Weights of a small GPT-style language model, trained from scratch on English Wikipedia: normalized queries and keys.
MLP neurons of a small language model. Each row is named by its layer, matrix (gate and up: input weights) and neuron, and shows model dimensions 128-255. Each number is 128 + 24 x the weight over its row's rms, rounded and kept within 0 to 255. Numbers have three digits each. A neuron's up and down rows have the sign that makes its largest values positive.
A block is one neuron, or neurons of one layer that tend to fire together. After each block is what it responds to, as a language model described it from the Wikipedia text at the highest values.

L3.gate39:112149109116072108110134103115086109166119137128190149137148076131091124124132140167149135119062121154114140110093121116101116130055104113140119167119095124124092146107113153105143137153163165112123152119124125143154120142110134127180147140124136101182156134136109077075101101149104146139112128162104107084101136122067093163119152144133177106087102101114135077138117105145093128124154
L3.up39:099107127074143122129118092155092107098126116124097151152170125151115098101163119158108119129138148095167140048132121128143115129122107157189110129136077127123133136139102112105148120154139122103131139113124103130148146153124108102127115146123118107105122110117136129153147127123122120125167111141121103140134152142155131107107129132175112162109139107074094111135149141133123160139103
L3.gate216:158136121127125138088105102133134083137175121141124121116125160115158136129137085106162112129145134114103129062128166149155112116109148134132078102144123159122098073116144137083133119123132144131108115138105124116177121137103109138137123127106099160114110120087102122141097118143125128133138103135144106081076159124128093136098148169154163147155094120121145101146127120144163096123127
L3.up216:154121135135140101131173135158116109158132161122145151091155109094122188142131123168137137169139160147103179104134096137110082093127119126166139119108157157122131137148127102072103136136121113148148081100126112166159165132139147119147190144169064109114095127094113187132140144141130162108106151157139136085093111137132104122145123143113149119146116132153139117115149157090126142089121
L3.gate462:134155137110118144088098149114154100119136128154103123132148126166123131177144121131124119119130162164125113106127134125165108077109132147092147174133152135151103091112119102087080112105125139146141132122154104122157115141086147147147130086114116104124159132137155154108106109097170103186128080137150109085114129137110124119100121114159136121149082130124105148133097119131150150193151
L3.up462:141156071144115141126097132127134075121110104081157101124097159131108118113165150147094177121100145114147134105130080162107130119135140161158110117102065169138140149117107145146149123113116122115050152103143126127120152097110120116122166112120081120164120119135092115145121147130127140115131139089121132137158089096145129142132112111121115140142163132121093131117123183115109114127123
L3.gate619:097172076147100120137130102086137110131133128130154157125152126116124118103120135100143128109142119083138133139078122093116152148147102134112133152190138127158099095142134142124178128139102132170107143052097147119103102113133144189095138161078121086128100099125161123111110118121175126136108145150114143086121110128171163152136123133109130153141122136101171137137098115109109113129178
L3.up619:143144138140098131143106103128195135118116104110078111157143128153180135143150129107076107137111150133113176098123145130170126106101148124132110135111136144116138130110126124124141121152132142109159113128145134095117092121131084117141121114111159138128172137143134096129136101141145155130122140159135090098085162106107118141109105124116161118143135121133100112155148115149116206124111
Description: Auxiliaries in reported clauses. Auxiliary verbs (had, has, would) just after the subject of a reported clause, e.g. announced that it had, announced he would; also "only".

L2.gate113:113142127131108124095136113112142130126156147137113110146148122119146156114150090149186141140139108166149150128140158171106110149106099138119136142177150113105130185175120131136124112157124150129139123109134102122130093151096158129152106138136129110151164147109126151154123126124131118153155105134099110120167176150101118116100112128113134114087133133137128149102152172139128117130133
L2.up113:158154132123103126158114080125141149100091135168117149124114132131151125111120172148118119118141120157125126110098106120092105146135144150109117112154161121149116134146158126116138104135150154179093110077123129115112163161148136122106075153110137142147123134119149111135125101143113130086139121122172137128132134062105133106131141147131095117134162116118156131128082143158120150115163
L2.gate225:095157119110082141117094133127129123154146122144118130116114091120133114128052146131124172092135167119179146141050141118109143145152122165175127115122151160127158131103132164133133151141142167185096127129170081163108194130128126164124141101157117120121112126108101141129163130133130134135116118098132120155105083141127154150188136103142087142149156124075150127097156148089091138153162
L2.up225:086072160114154100106141101102120164129132130142137111111132130090115133132178087153118118116111124096131110115117104120104124175109106120125139130145150134158130099165195123128152136109144102144119140168106126142108132113132104121150129131140151107091142146095119099089105123108171124139156113087144118146162144126206153109136119108087101163095149126091141149123143139149079096103153
L2.gate321:103131165113082151113112092093143137132152104121123134167127130147114109065124097083147118163121122171104126140107126124118136123155146120105117150146120152086137146159139122143130080118148103139131120102137098153050127133096115143112130131147123119188151154078133137133130120108111115100132133168111112118122148130119147091122137078143164109117149103121174109144098126125143097090145
L2.up321:138112147142111159102136132132116153148144128164125151134110082110142127148172113093178165148162168141137158100094110152167153136169133165199121088151123140163131155130138133152140130114133132120128182106085101160077136160109154106107151107182101111090109107160121164158133129139125106121132130126137124091133099153140108131145128127141137096143117120129102139146102082096126110113122
L2.gate328:124141140096111133103111132114122137088096086127122104115143095095142180109109110121141123125103128133127115055100079109131128121124135137137130150129145182141181112126113132135140156101161095140106182120130104135194107140128147131136132133146143109132084097139125157106138118109168127123134103120148153113129131120091136115166131139124112138115153138128135130132090115118054143125122
L2.up328:147110140070146124119143145117151134167093124134097090120178128119118081077140082146150128093132116126128149105122137115158153107148095136100120116111094147149090125121148120114126131157059121114102149148122124160141084172113134154081092165113157086118119181103120147103083120149168147141099116140119153100088106137178087113113154140155162157144149153122132135062142111110115136107121
L2.gate404:140142141142127129069146121157126138143107121150123106162145175162099143144095114150141107162148167189163116149132113132163189139116136132136094119107116136121145112146103122104143186152106118164122158185107136138101114168121128123152143145172111091152137121138136146127114126163140159111142115098128143130119128104149137058136152130134125145129109128116132175154144115101135121098123
L2.up404:107157165156098093138111135106115192170116110143145091113133123104141114137123086133096111132134119117125146096099165094110152120157095128150075142127129154141110152111159125164153194116141138148148147159143119107103094125120125096117119169131113094162165140138143086163081106143125119123132145128158118145126142086106135132136124159114142100168158146086147088148108139170136110129168
L2.gate484:124140164135097117148148155124122126155087138121104117123130157162118135141129128128128113109118116132173149092149117137157156152091134156162072133131153153131122098128125146152152143144143112143118188158140086119125130096097158126200132168137098153094135119142146161130132143112141097146137081114132132116129112136098123092106131091100140095108144122168121091180091118143116107115166
L2.up484:086114159117119150095160168167107127174195128171092135170125139153117155075126134129125103136143171098157131122099157089160135137147104125135120099138126101114153182131158099105137126103138127133116129114125128087100131103089127138147114105103125124103124159124125145111136111115150175114156130104135080122118086095121127127153105086183126144141117087120140126150158120143107138135122
L2.gate636:124149174115148086114129115101123143098129166079105119179136141121107136091125106102115128092129120087133127141150119101143136160127125120132098116121139120112105152106149174133179122133076134147100146104181146190131142143121107099165121106131093093114139142142158097145169127125124134115112110111162134113146145118096177134125151118139084132135153150109122123110145141108137090126133
L2.up636:130101107094131106120138166132182142108147121140149107119113130127098174167127121147116109146126148134131147142121119143127112113121096125140129103155161122169134083114151112139138150114121153066168111111122110142123138155112082143123134127142099176136123166116084136110137136121094148177173100139166141183102156135135088160126124115151108097136101096132163151087138122141113145088142
L2.gate647:144153145095130102122121161147109120152143131101112083138149119121131085140133143064133104132149165149142102109150131088136154155129121148176133116131096178091150120119172139123108123151144135130127131115086075129111148099120137110104177124115083130146128141144128155127105137163114136088140114077127142124146133119145108137103138164144140144132136111122125144120149108162168132096163
L2.up647:135105116133122097144140125135151092136121156198132113166094174125152114103151123132105089133117165150137146117126125155129178121123141107171134134127109152095179150092157107188130149147112109114082114165088103145135136079140112119129126141165157166109157128102130122130153094125119168148142100135187113136120125094124148118188147127130148183110138137096153119100082120132167145063123
Description: Verb-completing word pieces. Final pieces that complete split verbs like serv|e, compet|e, serv|ing (e.g. "to serve as"), plus mid-word z pieces (Vene|z|uela, o|z|one) and occasional "such", "during".

L7.gate11:104188180103118123116140134098103122119117118159136159123083107149159118148128124129090126087117135093202129148094155163102127104092145146109074073124179084100129107099156094117127091171149151118114145159144130156118120158145105082130082111136079118084122111134153088106095127095114141146133124119114179142107116152110138131158139155093155124111086160155143117103073132125129127151113
L7.up11:128125141139132133140166125156107136119159123119124131137123095130155129100175175102147120115125117125158111158164135137159124137118151139080118111166114074128115128161097123113111093159122160095131139145128115138115156120146171132157115125116143143125133137142139112142138103117128150102133104133143124153166128152109098064136132128168136116169140089127071171098140119159166136092136
L7.gate462:129109119118104156124134118116129094104153124095201118091127150102156113130099131136134102124129108130127129147126135149159129144120090124140127138108129139117098127167041068100137137147145126117140143113151180137125116137162136182140133141172103139127151179129102133117141110113118134115148099142112142109136177156142154097138145136142188103097113104127116117133146092097121108134103
L7.up462:139175088102077126122145130101128130140142103147112143118135102128122106151082144166133144131109119108122097133128138189119161094106113180117120125155073123148097113101117105122132079146124093141099135106108151141127171125123124144116093096135150136138153140162116141095113122140094120101112140118102195119091119151108126114178141180097159135159156113137103149127100104131170094132139
Description: Mid-word subword pieces. Word-internal fragments that continue a split word, above all vent in seventh, seventy, seventeenth, also vers (transverse), ma (Alma mater).

L7.gate335:070172086121143120105128104146135119165128110114129098156128096186109122107091121121169112165118193096144091142118094132154151118133137130149143128143143102143128138110171164151103126128086143160095153125119161104149115170132123163140136089128077143103154134123118139136169122117107101124107106090158111117150084103128134174114154104092125130128093108114124132142119134114095136147143
L7.up335:121143145100119137088122143105114089133160170097148125132179126095168106155125087094116149099120132124123110111089122120109085119117139142147149137144130116113139145088147104152117149139158123141098124114152126177103130149126117152081126112133073132137097151092103152103150132120084166096118096122121153121088126096169095129123110127108136114107107140134124130121085124155126125189141
L7.gate613:122125132125101163093165130129141133126121142089118106140132091182152121165115137106113119146153139074153141100098131124151145104132133097145132140138175133061129116111188153121152153160092146113082156155152130086115102150160130147151151094093116171122099116115099128156117153096176128128098104147144150126119123130110152161119160134091126149151148109125108132141120164098093118153151
L7.up613:127131112128104112148130158133130131121147129117157116145177126117128078102134118174104125143071087102151146163118119158172105116145112080117172100125138160111082161115110136122130139039119153107126100077112088127168117131182086101126133152117135147100099124111133165124109147135087136112120143105115074129109112083127095145107153127169117124116102138152076145100132149111142143125160
Description: Opening word of fixed phrases. Prepositions and function words that begin multiword phrases, often before numbers: for-ty, over 3,000, around 35,000, as of, on the other hand, in addition.

L2.gate41:098147118156119140117092129085116111132110130114094177156116135132136109123108119141129140120119076144161157134089147130108116109108165161145113123117121119141129129153173103082145125145158092167152126099131129138143166147093099114157150122116159137128163141125102101126085157134129119145099106101124183145103122140128098137142135168157096132110148108099137171160129124099132122096132
L2.up41:132105113168113150140152108112159153128141158132148134137151112145083108181184159168100145122137160150133090138126091149091156124165140179099141111097138168089108133112170131117122134116135111139160095097139119129126138094130097160120120096102112110063168125114115164118140133106165097125149135152115179128132115117104112121138112135139161136169091133168089109104159132106168106137155
L2.gate101:108138125133140140145160144143146114130117135103139134103145131169101136077148166127187176151098106160124090163108163153142148137120128174157126116166128160122089117107100094102147158116148137120141113119100135138178111158131121096129110137140145113147099139114119139140078100117124097146110098116142092142109105123169116155112110117112128108087135126127160171129126142147112138131152
L2.up101:079103123125116145065098104112147131102122136163119131140156092077152166116130107158180146133086085151124128119138133149151112104116126107120099160136129079116122139170154116149138150090099141096145102142093163134159113113087145142131136171102131114146120127125120066101147137115155154147119127091055157165168113135133079154116131134136128140149093111128100141123124072125120112159141
L2.gate184:100181136138102121157094113102127140158120105178109135112148161111128094108126167078092120114152171151131150150102125112160117131129143152113144082135115166110120133135123077110124147172174142118115106102102143123117099170124134160117130078122097150140117097088140144122083118139129095149100114134105135103122118155151110136147099178145150116100119129127149185131102128111124139161130
L2.up184:114158168132130119120094111107092135101133182153142133139133150104123116094178123145134114144133121139150108133106121134144136174125175138157144136124093138110125107098162115143132127155121155129160140102108127120107101135111134194133110113174099140172092119137109115109121103127151084127129105132158118143124120126126109147125131088146139130158129139119147128127082103153127175101102
L2.gate216:126153100134128147129125142097159093106121119116108123071130130147121121141149094122137187175121121122164112112165163142165122155091175144152169135117099119112120123076125102135096139163091184156141148144150085144135149142111170117120133135135117070123117132124166106141133155150075130115199085125118083134158143185107140134140136132168133129139079103113107110104096137125125125145120
L2.up216:136132125106117126153104122105148147162098120112125140106162120105113114106139073138140167130142103150103141109105141101115116145118118116155128126120088157146099086127157185097132098135129108043175126111112133118132156158146140108139149139099156133146081075113073056092090115146145110130129146154086145133124111121120132163096128146119109143131152148110115122131149147158087123134140
L2.gate361:142118136121104142128100106122123115109134115114119121144117150116153135128114133092127111108097140140161176139137144177157108106135177126112127093182134164148109106084166107122122099128158124171099151161133115136126156138100146142097133160131114115128147123112147147083090173138122086164140130117141110141105156155146124128131121112171136072177118086155131128128175109090130132168118
L2.up361:113145070128109096134100143126138154142134115128128130085178128133116122133138145132100155108134134128099133166100142132146118113140120125111122139134147125108150142160133085121140141091117116142114151113117063154163123139115101184135059123110150127119135159076072071122123081142111155089098163094144168172147124119125165153113146124111109131158122122137153113132175141130156144157133
L2.gate619:106165129158125120081108109119113082102144066140181098124187122146138112134130102127083114139125115139150136149129158179159128127127142153132146111107110129126111121136172116120136115093127082163087115104148122110157086130123111166122127130110112099146115153114102092077121068057119143130155126101162118122159107126154134136168140139137155096129128121094139122108122134097086130135098
L2.up619:108094103122140169123106102133159113099099128109132100136124126136151138162151110164145116136153100126140108081115129108155136103173135124118133148073158146135139119101123109119109125096143121137107166124140108130147129111080136141101146086127141090114139108092130084097164077145117119088122115133165118178134097126125112090115142136160118076116133090134117131120148162134101166156158
L2.gate635:133125156163132089125105129114133097153149124173122108139118112133143121143117140107113128127152129161183145158140125092126145106144139175137134149119161116145118133103120132133124115143157103143123150125128158068102120173155121130118136108131097090143124089120132189123096132133154146107152065129114105110120105184152118124153150174140100124101136141146101126147145150180114133068102
L2.up635:120167111171115150132084093150172109130114122141113110162129108142119117146134150082135111102147146132115132153151151112160133104114172110162163064149130115135091164114128150087110093089108095111167131093168114135172109130133109166126090127160161133113121143123110145132105129080154102152108109126119117125164121118150125109106121168143111123099119173102113144121153131095134156143088
L2.gate655:120143116169154150121134146124142092138139098135100151117137122119112096114104109113090130121136141106108120130173136134142135099138134100110126111081103147122126118092104144120158135124148149171170132131117124108148105152131148111102120126118089155155149129139107155159167132093147153175103129150146146136151106166122124119184087145131144117190104087091125110115121185132099188160105
L2.up655:169078109102124116143163177052102104101122165108133106113144108125115080147122126160124104067117148160164145096131091140136142131128106120137151147141097141133076152140146103100126115091120134109110136080100122133140124128144152133143161122127153123151145137075076114093135131164104112135109130123131133135110146142102081157140101119154095127091092086120131193131167100136113108109177
Description: Finite verb after subject. Predicate verbs and auxiliaries right after a subject or "but" in narrative prose, especially "did" before "not", plus had, would, became, and "but" itself.

L7.gate213:135132131130085177146128082158124152092094066138088135103086157123136111097107161109142108137133167088121157086135148119153102114097134135154127111161122117112102131173152139102113126163121117102117147128087121076117122125134119159143139112174110109152105186130108100085120102149141136132121119155128108140104128128158121133135133099127159124069130158098131137144132089107076132143104
L7.up213:123128058159161105102139135088150157144121100149117131139116134159085095093141124084109118116114133132142165123114171154141117107133116157172104117135112115135156118124133139078154101106136113109138115142088141080107130144180159176108069114130153167121089158153136146166092142155145113112124099161125145140133132122126099083129168120143152085161158145149116166143130164123141137158133
L7.gate587:145114113111155177150105120139149171122123113144127080106173097147125163132081084137072088160114114091107154091120105100147156163114088129142115126109114101115153096122178128101155145146139127135090156168092111126097121162162087134150149143105149169135120153113139097146136144132121126164137117147150107112137121161173142145150138155131126097128134169126107125147097123134115173145109
L7.up587:130157148143105185117123161145141134124114127147144153161115138113111143122106174120140125102089083129113092136096165151138155099108144110116129124151148147137128130082144148189132142113165131120121114090174104164113136130177148141082121094114103149104135142120117145120107123090132103136132161112087132153142096131176138185105130097129104145109151105154117121146178088125109168116179
Description: Clause-opening conjunctions. Words opening a new clause, mostly after a comma, such as but, and, though, it, there, plus mid-word fragments like "ut" in Aeronautics.

L2.gate171:140192153114117127133142133150157130136156117132157129171141144150111148110142147140135139177124096134105146155126167141146121083102143155129160128116087139097099130112078104095154127169130103151128128114116113167151093149073122148140119119146174162099097106131162204078118146093090095140131108098116107121122086117080145131166125118159133137130156113130115158118127091129122132128114
L2.up171:151151129139121150122166086167099133136094111122085137103139111137144104114126139107110145098118094154126122163153113166152106117127123097094111167107164120124156113091161125131193140118149109116137078106151159143121110099114142121157093144148157131119169152148129124126087092132078115123095137130159149060140158089097138115091121109159106170138106138126128133130143179128116126130114
L2.gate390:139112124124153095139102124141100106077125121135174155169119115134144119116156157080131122136144121134112153105113151154122118125125140091083107142128103116128042110130100108116142118100087135156138119126152107123146104162109151064140075122138141072121108152117150076110101102120132163130147125083094116131123156121119147154127125155086160092126113162128152127111116150143112127142133
L2.up390:209110118074148113103099132131148161139130137150126099118129097117105122114127125143151112121106111171140105102119133092137150132123143122124064181152127145107123116109107152104131097154139124129151100147096115095125116136143182130157123124172133106116103141123088109156154113107123104150133116094119125101127105119103129060154135146139163153155177117134094128171108110105165137099146
L2.gate493:108147140139149141107132140131120106142132107149102121113072100150122101170087139118137143115107125139064162147088149140134151081151125097181091112126141177136151118072144126119113138124139136102135125119137145121142110108129108121178148106148091141104124167150127148155137118102086123121083108144132151133100138117123125131102085127083103133101134134129125120135126106110160114123084
L2.up493:119146112101128111113103087154117116151135134115142138096123149149158104106150115072119138162183082140124161156091124107158112121125116125132104117146124121161124118075114145167127114145132125157124102113171104105086111144143123075132127114084114151133104109121136176103108148119135150141112105124120138104127121118125123103129110087099117102133163138138145087170121113126148135134137
L2.gate511:121130137102136125105127136099123114124135126147148105115122107115156125126121155127130143130157104128122172117141128099136145132126127090103125100137123152155120113097123121159144074130148121145119133153183114155105133139138148112119107124092113170116067144114113110162115127158155162175143084162100140143145101100128134154113107119136128174098119137121131156114106142140118086121103
L2.up511:111108167132131156093172162124141102145119150110115108137114124124150150095156116106124104138141142118139144122146102165159140130130126109159154158147128104123148166127071167150164111136158099145129130153145081179118120115105143146114096129171166115131093152163143091113129140126117139173123113103136092105135130117141166137131108092130119177092183086175120093121177133164129110103107
L2.gate559:135158111169130168102166126142099134128137129165101085177154097165153125116145133105119099169128130132104090120119143117146127145153119133113131159112104091143084141114119128163148127149144141158186130113147140119137103134113121094128142115099112128153148154121055150145109174101116153142123115131138112076169132124127166164156118164177145179128119117122120096152134144119186121128089
L2.up559:131150111125183144114123149144133070054145129122150131132145119164063164143116123147127136145082134120110131082124153083108132144068154134140177142108129143077148129118130160134120099184122092134134075150141149123138146106139126121129114158098119120123114179133147153160068130154099128102127142099155118150137151097125128119126091104109109128118114079164150106105136145128102103112154
L2.gate609:109134154122066130108124069136080163086101133145103129174095091099141112143139144121153128196147073173125143137111111102122148102102114113122148133129087123133129096131109088123115122111133127142138129131134098150144150173189173109138133168120149122130127189132121128126146151112112159147086119116119118119086098146145127107126134142149109123080082124109147118089162131128112121089118
L2.up609:108172177092144155149102150133143094148081106140131103121109090140115108140120164105089146158139072103115109130103134106139149142124147095110182114149128106110132145125092149139122119104141098173162063148114150143147122130182153114162094121115108086111121108095120160118090128148128141187176176114122119121146122113100123115086154110111166123154115093128140124115146130144087123125094
L2.gate641:088130093114119154131114152194137082146132120096138111099133071120147098139144166145096131131116087096093159147106147096190129124124127125112169134099144139126148120124149094119115095156127150135126148119113163137179152120120179160154114151136113157117133150088132127143138053118115101107123107122127135108108105103122110123146109155097111158077098137120160120139105130164099127128111
L2.up641:147113155133112102189152121123149115122118111097151097122135133099157128128129100105100119096115084173137103125102113115127151156103104099140160131144171114126095144125126136155156097119114112134164133130121118110114122093146156087149137144112181143139120158109096117094144097119120075138113073107082133134110116109147161113104132116097134132152172095147120153153119144110123135111138
L2.gate668:114145108137098108136127108153143151154117175145140095126151118149152114168068145128168142137119118171123105145097101076116149164156135113168130122152133120140139117098107121076087104147076099166140105135128113117156112147176118150130165141111104114122104170079127153122123125161125148147145159136145149101085118127087103089190188131121131149142147136109105146131101112102157088106152
L2.up668:141139150199085135107130154124131094121117152120161090134155082181108128146150096110158150112112146139163098179142164118148128102159091150079142139135135101134101133102122126100144127152121105129187125172116138101154137162123123103113097148080153112142108183124144136122092140131101135105147149148100134125141100143176106146119099143110120141134145122129125109158148156151139135119093
Description: Word endings, clause conjunctions. Closing subword pieces of split words (Lab-or, det-our, watercol-our, min-or, equ-al) and clause-opening conjunctions like when, where, while after a comma or noun.